python train.py --n_head=8 --norm_place="pre" --lr_mult_down=2.0
MLP neurons of a small language model. Each row is named by its layer, matrix (up: input weights; down: output weights) and neuron, and shows model dimensions 96-351. Each number is 128 + 32 x the weight over its row's rms, rounded and kept within 0 to 255. Numbers have three digits each.
After each neuron's rows, "fires on" lists the tokens most often at its 100 highest values on Wikipedia text that the model never trained on. A number after a token or word is its count.

L9.up296:135152104161116095133096076149146092151142138124116100165168079117064090119147153110152154094145048107163113165100154166146164091125124082165172137118164173164073042176064149182074108121125096157076122101107152153122106046125176098158113117132056133172116081100105141075167130138085119142157139120123134175103165137126092145120138119089166120106165076137094137082140149113142130150108156173064142145122189134089151166113107084139100127115088129142148126138101134192134135136137090132121142136225120149161106147147147109181118095137038126107107110196108137175139122139074171156090140135179045115104123108085145128139132052127099194140162133153166089113187129173114131102120151134177128159124115140171134156087097108110110129176164135082165150116115121085137144109132141
L9.down296:127131123106123094094162137161072180090104096099099176118115143122169119101102113127132039101106166083130180097148082117081127170128119094118159080186127106135182112118095105131197120184117121149112152151145220105144133103126109148145166123099152139099164122079156082113171188128120113135093144128169112151136129122080205146113052103138150102143119099148091154159139103099129151111166066131145076112199118186102133134112132096165148108127135179145068126147124129098136097142099105164164120160142181136111098106129070113185063133112115137087105134157156164128104126115130218084138184092094112125115136097109174170153141164121132178067098151178146110105113149122166163158102114128145098118132160134124075154141107113121161128119114117142142103149154096158133140142094117
fires on: " |" 46, "-year" 11

L9.up757:163167137152112142141133094059106193113161189126105088134155170119132088132144122123122158070134163114100103158191184111137124162115079158126133160137108109178141138080145147126177113133100092114099108117139103123132073132158113153115111163166097121125107098168126138155135095147134201102163085156121163106148122149099084124160118124120106123104108117113118146133133157039123185132137133090100122143196182121124129079096126135161138124255105132149163071176083082155115093137087125126131118064154134145080102142163088141137111131105129125089142020212101217098193137058129152097155108118090158107132159109125115129128132105174110104121088118162106122104133052136120101112161124137047159076137136161164130143075105170136204141093108151101136125131112142153184126137123133
L9.down757:140164132066082179146136147128183103110040164138127122089173128129085086117183087114150145140143131151174151125137125177172089112105123055112116107125171133163122106121187105087160152046132087114140156136139109101158057109113110101131121118140175109127119176173168089095142149150098091093085108105140145091107054078164074147126103127134166123172159105182183110166129141147069150131107199120166181075084157143081122102154144126111128120128142112160123162145139121179105082108078137138158118133073101122101125148139152150168198149134149107126192098133202082168130150102140151158151185160109152086094182101167110114185126112147177198092139106098117130124124132082101122138116154120062157152087097173061138158099127119178156182154085052144145122111064137102138138093091173
fires on: " un" 10, " of" 10, " is" 10, "'s" 8, " and" 7, " dis" 5

L3.up279:135193181176126106123175189128158163164147171123067166145139147096131104049064094111151126100151105135159140068142092123110135140131129142120110124086148157116092125122103109167176090118077137116057153109125209093154095088120158136084159141077130140080143090069181177157166110163100192087171161104099113157081143120083088122085147163146127105104068174128124165085134142157104127125146117141106176141105178078194125088128115127152141134165179056130143140118171099140165129161139130092146140123119063127114145099167132082170138079137140135191094111123123177157130083134109192157136109058073158123113148108135030123107171141149168125161124123174112134127107170098150142100190116188128071091139122133181111117171143131081118128172068143098082062135119119132151145161127123
L3.down279:133166117147105130138164101140168159119149144141116127166124163171173087098162151112151105137124115139118057089120175128082117123100203092164116161161212203118100155159164126143134107125067186108102098162124097143141099072228198185138163106115084132078091143119144144151166124140127131104123182165148129210114155094145108120131110092093153110087147114154084064113118155109161118109137186119077164116127121141165158102136131093105116114055176120167173138108163118109066117104142124111095120093134080071175163099092177117137161112120110075110131092194087163165192135129110159114168168075116119160161118126148106139132115186102147160148141185106120100134120165123082090144142114143143081152098150154090111135154124138208114105135171155145167110099137134143109157162092101
fires on: "On" 18, " until" 14, " (born" 10, " -" 6, " –" 4

L3.up291:121063123136144052177162093115143116150050167127082136126153109119185156157069162128081208110107104138138127124165108150124118117111160163155120063194163128129127156144129135110130146097093089159122119109108126126136106164048062093153109031117123101137095097152172167114142143104109087079134092135166054145136168180096125110162097154104171153141160152050111093107113108176116092102104136176089126097196048119156100106104131174144113136191122111153117112134121110073129144119170145141120146139105162090145118148172128105099111089171174185152146121164118179157169102143139047132167083117174090081160104114087099139187114120108150155108143117092120140181121101131136124107097067117129099098136149135161101091157194111107115187128144103115096147162151144135089157100149151
L3.down291:211098136115148156130185132144105215152152091103128115170127131127217118109153148120145111135095149160086129176112129081187082088137138129139122127081103108145151114102149122076135141159122184142168155074145138184106075128131119149125116157134116120121140129153161105142142076109102112203105119064124144142099121145183139090161125155168114134117161107164074068126116117120140220092146111180105075166113101116071121147104106146090140140145138176095096129133091127124131177140106121144130117141079111048118136127109084151107123158115089141166160096150128089174125096084115147118103125141129135137152143126125142186118153098190097127165134158172110147109141086126141117124128111137084179152130113111111238147090183096079115128146114113107118087153084127094156138144135119
fires on: " with" 18, " by" 11, " and" 8, " or" 5, "stru" 4, " order" 4

L3.up336:155159121090140120085163060138138108144169135196103106175127067117109132175165117138099149100115135163136170129139127155144128142144131160103114108098190166084122134117120130143096109145115133101130125191071116152123155131083140145157041126126100173153121150142121128115179132113127127163152135093080131145126184089066148162173157152114152140177147078084100122152075126181128158089169120212141158146142140082132163057105044145124141111139171119080122119134087188115130144146117162079195112149097096188122167069123176167200139102116176101172079188126130118176144117095160156171145126153116087120155142141102196125141126124106158141122117111124127126092086137138065148134177089149114103178153109125132144130179108085076145107064129077103141143099145115163176110103134096
L3.down336:119128126111166179088146080161091060201088142174131112138106130124110137147142118129213147183140081133152112111114102125149076126148094178124131113149112091085162126123176114154115123163098085080122123158092096168138162106102148096111150130133118123103094150109166133136145111109095098085228192049100158135111116100099153185132178151094155107136134102081152120087130143135123152118161112157133114208080086178166156116200105215163051155148178179114129120135078141091117023127122147111176110137109112087119170103074190122125124129140079099144077155120140106139137110062170102147106194114093106093140152136127147113086153179211159158145136154117129152135094110121083100203161111087141122139153114128123070118123122109147112095125134144163094091055183102195142133101115154
fires on: "ran" 26, " dec" 23, " Dec" 13, " pro" 13, "ec" 6, " Rec" 6

L9.up262:115135132103122190095138139158138150137115173162120128112111191111098102120124145117053106116122062122117110111090143176109122134111154188089172125160081086075128123137132101082162144131102152177112098152062086141104055101124084096138131149140099132121127137095053108136142143134099151090144083121125160113116164104114111047115077174164154076093094131135151107138139162164099094168134131147121106138131173171106091110124098090120132122102129039104122147107128151133119112095111148145148173085173131150090197096147143132140067113124113142081127182109094121135141122077190159128101072092095174115169136143141103170098135099093148112123179098155134075132084084144197045141167103111091085163134122124194117139108162136153149196082054169114128151198117094125132184119104054
L9.down262:135172122117145126154088098118097148101105128154127140099145174129097124169185085130096081099093109147097088098103141128143137142142104120130158138111072115167182095076114138093110155084127093128118176113155097105114068112148091127210102178154207135098112144132121178117083173195155177126069110108055171127152146107103101155084087162222170122169118180082086109135108138130098146158212090184184126149107145173112114058126104159103150171113061163149117130141092087142119138170151178082122151087088147125186155107155103125139137059116130141089110122128168149101125138083192138121134125151106141092137201117144184110109161131145158149171120065106173114178132171167100184081134173162168182150186159127116144086124118173086136120122120183137157137135137146178169175133150113
fires on: " a" 19, " and" 13, " of" 11, "," 9, " in" 5

L3.up807:106080129166127097109140142121103139120133136161133117103150098136132143088147106121168202092098113143146161138166083196122127187140164141070144088162121103151139134132123084154187185164146189214101149135117083130145086096106149155071190151097114179099071064144137124101111154208135139095126070139148108145116125145107093138201125090103132152119137127128138125058153096109095101130107169087098146101141175081138097180117175144155112110192113143152132148215123092087156107073136125197200117057114132091161151133095044097098120126107079142185119155133122137094070100079059154149073137184099076134133149141133125153097157150134183156123091069111088165093157138142138086157126126113122100145164101121137111096149142170055103140140158123102078134107139142112086143117112153
L3.down807:150104120098137117111223117173130161161077128144087124155200167115158107094160170137141094093130166154091078116171086112177150149135158126158141146159103121136149104175114138083093164151113115109162172139108142141136159163174117142146074099112098110057138099105132162109225164137123193154138080076168139128153119112158126144170132094145126101123122184141124105157189147075137178119124088156164126116145172111111129144102097109068148152123173123147121128098099101131086155173117130139074139110104050191125111060189110100102062130080135085117125122136070153150168091087112104105143165081123089172162158083154117134134134209138115132142098132132076157107130158051151135108083149102102160167164180164087149149157128121192158087144116097087182135123139171172153213128164097
fires on: " each" 17, "st" 14, " together" 9, " change" 7, " all" 5

L3.up414:146157117145059150130114136094143109143177137145164133132107158086144075131158163155101138144166134149152143082161132130062068116092148169103153061145131149094185122135149124104081103119150092187154151165169112099169122111101118155144153031092147090158121145165137082102111062133147138100122124132146129119146131144161171157118120130114128093095124134129132091142097163134108123117093078122111138117200115121117163184131116202116123133125145152109163128133107123121138215097160135108106151129193101083176161175143158103118125100188128102105160129074128112140130076131095116128119113105146109117230147097145125130108153161116178064075120128091145113166173092128113111125219124116146064101075196062116124094121090132144149091107093147177093077157111150160144161090129124
L3.down414:078120123111183102089116127097169171125151065104137181223109105159125131142123100128165109100136081097100127190052119149094083092147138184091133126162124135150089178128110148135104159150045093090200164151143159146083163092148139154164126199146089136154094115136178153165101100158180142106117141083115121121092137101147163104139105097178114132104153079145108103144115099181157130063112135117144157162127128126111098105130120144110201124120152082124121100075164121206110120167136101104145145151135098091124092078095106171120140101176130148127134028169129134138149134141072126157099101176102056164123129145109080187135120142084118109147164139139143102127091186106095175149101150106144132126087104135134144143140135180108131103108173132116106173091128131138201102100102151
fires on: " and" 19, "6," 12, "," 9, " with" 7, "5," 6, "omm" 5

L3.up1801:123165130120047132154098100141119143206140116164127136178144158137144158134127145127081176105143052162152103101144121101142055175072079136147148078127171113100151178140177109092095151100135112150191150159139200026093143174094131141122136109136123146108154093111164218118090147150152077103137095127139179117108162126089140122182104126104136130123144134108169153145117179092122119057143111143102151113122093165098110139139118130045151122127102116112156118145082112140152107109147196130069091163081040133101129164103102153109135102167153074123115141112080163125166111113133152165123093114110134118120116120137103115140132109163086137169139061097156128097169091137143124132183094111192101140117135098147111174094127096135137132114146138092150156193124117093152190127116133
L3.down1801:148124166163163179140069089108199128183129137143162180080133148169125139136170070150122126074104106163150095118129136126117138107109136142060114098142225103116159126094166131079115145109156038150124104097145127053123112133195150083167135136134134119135073090131138146097120183090140049131118133087108164159123127144147096180160060099106098139117116174139121179097103097138158120077155084140099141095141113107107170140138135082066143122136132136086108091113126061138106190193118198222153143158084155125151139112136175084145126118003081122108179162158123160168123156111110055108130081113190165107151183147137117169121140156175092094143177082132131138131109173116079147093166071118124131137089133141148127182151192173102092120145097124155112118151123121160105154085117118
fires on: " as" 32, " and" 19, " or" 11, " than" 8, " et" 7, "," 6

L3.up1488:122126122193142173135176134067087119156129105060106143075119066148102087221099117141194123135142088151135084129083183092154138127151092099178113144070117092172094085152122120152119132076158084161133124152122177172104101130144119085090194173088168133199103145150073070082177124143132183141071114105134187093122164096122172115111142117105198153134122103095161120104157169159097191093117125143104121130171145141144137155195115147135163170127154142112062109094102133129119162136113115127103131130051148137153143069121111177138116116071097119131113133119092166113132145140122124107141085071102115127065125137041154172125131106087103163134139122123168146113131124136171213109130134093135150176095120124089125169161090088149097151177168111169136146123140152182104151142095079
L3.down1488:135179101123116142165126131122157149111130148202177126104086086151189142102106128096124152179099170104121194126137104143125097169085141093141119136109191127156135127179158202137149072158108106112106146121096091159155139062117088102094096098107174115109143196126130125164103120155120087144129110140175146143092131109170138157135197106053131107159140082070074198136137102119112102198135207070166154094154101141111118116111176080156161140184085094095119150142118092144076189113125112093103115133091118100126145138130150169164111127154105110130158133152140102124154140141106155180144106095127161070106137165105173165098114146166116096083178111056088148091101101119197123167149124154114100115136064170150099086173162122093146086143141101101144195117103121110125117163156173
fires on: "s," 18, "," 16, "es," 6, "ing," 6, "ed," 5, " time," 4

L3.up1966:136126087076121136158152151147085110160073140143136075097099135117101108146159122087064131130161104122128160123111117109158171119148157086138118102026119125145147151115132148212139110195116078136088136083186154134118095139139124170175198124107164197102161137135089146137145188153150135084124159036110101143069095127085097183098150148139131137140057136107077154149110195110102102063133093194132107113069125140185108109118156160154073076150101115122094138104116110134107124147163165050123191101138119094154150100131113100050131107151061172101151163130100173148094112128100109103132166076155105151220152127147122163111141154134103115146149091165150135130092108118158119159158127138137089127154118105095136120141105088141164155141159159144121146118142131110217119110104158
L3.down1966:127106128103108133154119182142146121123077121108142131128126111129139122170178121138148130105110047174121137099124134140176135180127108095058093178139131186156180134208077145089208095146177126066105176172114116102141173151113140146204124143145165143121132129180152149111124097122146127156172112066130087162163160146111131112118113149169141117082101157182105135154137127109122148093154139118117108165148144089120171133109141126203104100218173091097170144139113114126163152075148098125067130218120149084118140187133138165108168115134096127140111148145080087118130129109093125116108099111130105106165164090088095113119151090131098142135099094150175069185128163173092168179075141163056151161141080086083122147105121112113126144098084126113158133114092105071162154152097191
fires on: " –" 21, " —" 19, " −" 18, " -" 11, " votes" 8

L3.up418:086106152172227106157185085128172108110134171139068126134136152175185147180113132146116137094096188100096101135138126083014178119164105104137151130123119139146130159155086141170132070117104176157151129128124141150153127117131088202042131129099155101131123109113116117109133161122129201139131157089129247107161077105084108118155167093157132122146126089122134087095152116137127159125164063091119142153127169154179113115100080110114166147076124147125146131160175104143084170106159147134166164137106119051156075113157107109114108098125075153149183182125071097140125061092127124135153148092132148148130098144093098114184175180116163153182107122136098115172102131130110135076139134143154170102164159117125089157131074129147154214128128164108117179093119097091119108128145101
L3.down418:106120098123129067169119112083138065128053134131123091083171106204083127115102095167129146141147174084101139121124131164153135093155208117156156140185120141141070130125134174175109112111131148138170114127133079146181174100092105156188084097149166112176097100129135095162124145114131108098128104129147096133150147242121162169115081144139112108162137118145124132181121091184151083126079138139099117128112071122160170151101187100201146159089127119158127158096161165106125136146131123125130155110171149115173130177150091197103153135157141132100098116136156123095119174156108145073159165127130155090117135171127119161114129175132130107064180118064108136140113118082153119084109150117061089119164037129135085138148130177139147130137151108110082079121128161178042156105092130
fires on: "," 21, "ed," 11, " time," 6, " though" 5, " but" 5, "e," 4